python train.py --num_hidden_layers=13 --intermediate_size=448 --hidden_act="swiglu" --norm_eps=1e-05 --rope_fraction=1.0 --tie_word_embeddings=false --parallel_block=false --init_std_o=0.0406
MLP neurons of a small language model. Each row is named by its layer, matrix (down: output weights) and neuron, and shows model dimensions 0-127. Each number is 200 + 30 x the weight over its row's rms, rounded and kept within 0 to 999. A neuron's up and down rows have the sign that makes its largest values positive.
After each neuron's rows, "fires before" lists the tokens most often just after its 100 highest values on Wikipedia text that the model never trained on. A number after a token or word is its count.

L7.down365,165,220,188,195,279,152,225,182,186,212,191,157,220,226,182,239,247,181,223,238,189,232,214,217,231,184,222,194,140,223,226,200,208,291,190,155,208,149,191,254,246,243,241,232,240,215,178,206,168,216,209,183,216,230,200,211,211,207,212,221,207,192,207,213,210,198,157,196,219,196,212,211,201,220,205,165,171,207,194,162,255,191,150,196,226,187,219,206,240,226,249,133,197,175,212,130,214,189,167,135,183,175,194,171,188,151,250,233,192,204,182,268,211,206,229,223,223,186,168,212,172,184,214,174,140,204,188,211
fires before: " |" 42, "|" 21

L7.down210,264,223,274,179,242,209,75,178,211,198,236,225,209,177,145,186,208,195,208,176,223,199,195,189,174,226,219,171,201,180,167,181,139,163,213,208,205,177,199,229,234,231,239,184,237,191,164,176,218,179,238,202,187,151,189,249,232,194,220,210,197,224,202,153,139,225,224,150,230,203,187,188,224,249,213,199,143,206,166,195,233,172,134,185,289,184,190,190,221,212,195,204,139,169,230,194,211,231,180,197,191,183,239,246,204,210,212,220,244,205,195,226,220,212,187,232,247,173,159,213,231,234,183,197,228,141,207,212
fires before: " the" 43, " his" 6, " which" 6, " its" 4

L10.down365,188,163,194,233,166,178,240,190,185,178,171,190,154,193,199,195,231,212,197,232,197,215,222,196,289,169,226,137,209,202,215,194,192,258,160,176,207,184,207,251,270,135,167,221,205,203,188,211,163,146,240,249,125,225,193,225,232,122,154,203,266,211,214,194,224,216,237,162,197,205,191,193,187,220,188,216,233,179,187,213,150,216,238,214,202,187,194,183,192,184,198,196,186,158,210,224,245,235,195,207,230,217,176,167,245,234,151,198,231,241,200,190,169,160,230,173,222,254,180,217,149,153,169,216,218,176,177,213
fires before: ")" 33, "–" 18, ":" 12, " –" 7

L7.down393,163,224,139,169,221,248,174,199,231,193,157,178,151,201,188,186,192,204,182,181,108,168,211,201,273,251,211,206,197,220,202,215,185,225,168,274,190,181,214,253,254,197,186,141,140,247,203,185,176,214,199,249,229,165,224,193,193,231,237,176,241,195,185,160,214,213,276,198,202,236,247,199,163,209,197,264,157,267,189,183,175,198,208,195,196,203,205,189,212,218,196,202,199,213,194,191,228,209,206,215,236,154,207,184,232,193,196,208,181,225,208,219,231,214,190,192,165,187,187,245,180,206,219,136,222,219,228,204
fires before: " |" 61, " (" 17, ")" 16

L9.down192,224,205,228,129,235,185,243,159,149,185,185,180,206,201,151,176,162,213,222,171,209,190,248,177,168,182,182,226,183,202,185,209,165,222,177,182,229,211,202,179,183,205,232,182,167,204,154,196,167,179,232,219,208,198,192,181,190,167,149,162,225,211,177,232,202,209,235,151,193,202,165,176,244,160,183,189,239,197,218,247,147,176,127,200,247,192,178,232,195,227,257,166,232,199,232,164,200,220,172,229,197,178,195,162,228,258,184,207,239,210,206,205,148,203,163,127,220,206,167,180,226,221,141,226,232,209,203,229
fires before: "=" 45, " =" 22, " and" 6, "s" 4

L9.down292,200,199,214,234,169,199,255,214,217,216,200,155,224,154,233,173,197,166,207,203,180,189,228,179,344,221,187,247,211,192,210,219,266,204,178,215,222,195,225,197,205,165,190,234,207,181,206,147,212,171,188,229,198,132,199,145,209,188,168,190,195,201,185,182,154,181,204,271,184,192,177,219,166,186,211,256,250,162,173,178,226,188,222,200,161,211,211,162,191,192,199,172,225,184,174,213,173,190,219,213,178,204,217,169,189,188,180,204,167,244,195,230,230,132,181,218,269,220,191,137,267,215,174,237,180,217,266,193
fires before: "ment" 16, "s" 10, "ing" 8, "ed" 8, "ance" 4, "er" 4

L4.down243,165,227,202,181,219,185,214,168,147,197,189,149,161,211,178,202,192,204,199,185,172,209,234,206,273,205,148,164,218,176,232,205,276,250,176,183,188,145,212,183,202,213,182,197,193,252,206,254,187,196,193,206,197,216,252,212,181,245,158,209,249,213,270,172,134,167,205,254,225,221,200,207,201,185,201,247,250,184,242,223,201,213,221,198,214,176,119,219,191,193,165,180,250,206,195,220,223,204,212,221,216,225,194,191,157,179,162,192,188,208,213,225,254,212,224,156,203,136,139,228,146,200,190,189,200,210,156,229
fires before: "," 53

L2.down15,253,244,196,197,122,185,125,241,180,176,178,179,177,219,262,166,188,129,170,194,250,208,211,197,215,179,214,228,259,187,202,149,198,227,209,183,259,204,206,178,204,213,232,234,235,149,206,262,191,171,188,222,232,228,216,187,203,196,173,146,182,180,175,221,179,202,210,203,245,201,218,222,179,229,202,245,172,260,170,219,182,214,214,188,190,189,148,227,187,209,185,241,169,195,214,215,180,155,185,154,172,191,215,167,195,193,248,178,150,185,201,224,183,203,205,189,208,185,150,241,249,197,227,214,256,187,196,176
fires before: " the" 47, " a" 4, " his" 4, " which" 4

L9.down136,208,191,224,196,162,184,177,268,194,176,166,188,170,262,199,225,225,194,263,230,168,216,185,220,287,192,165,205,210,186,212,242,174,185,158,220,250,207,196,195,209,242,242,204,217,174,165,187,250,203,228,219,271,164,226,212,165,194,218,158,184,211,248,208,236,163,169,167,207,226,214,220,200,187,236,212,184,186,211,180,230,192,179,248,213,187,152,215,156,151,188,217,196,213,225,234,212,229,158,163,190,216,189,186,197,220,179,259,181,214,212,196,150,172,154,249,184,215,184,206,237,202,177,243,190,189,185,172
fires before: "=" 84, "}" 14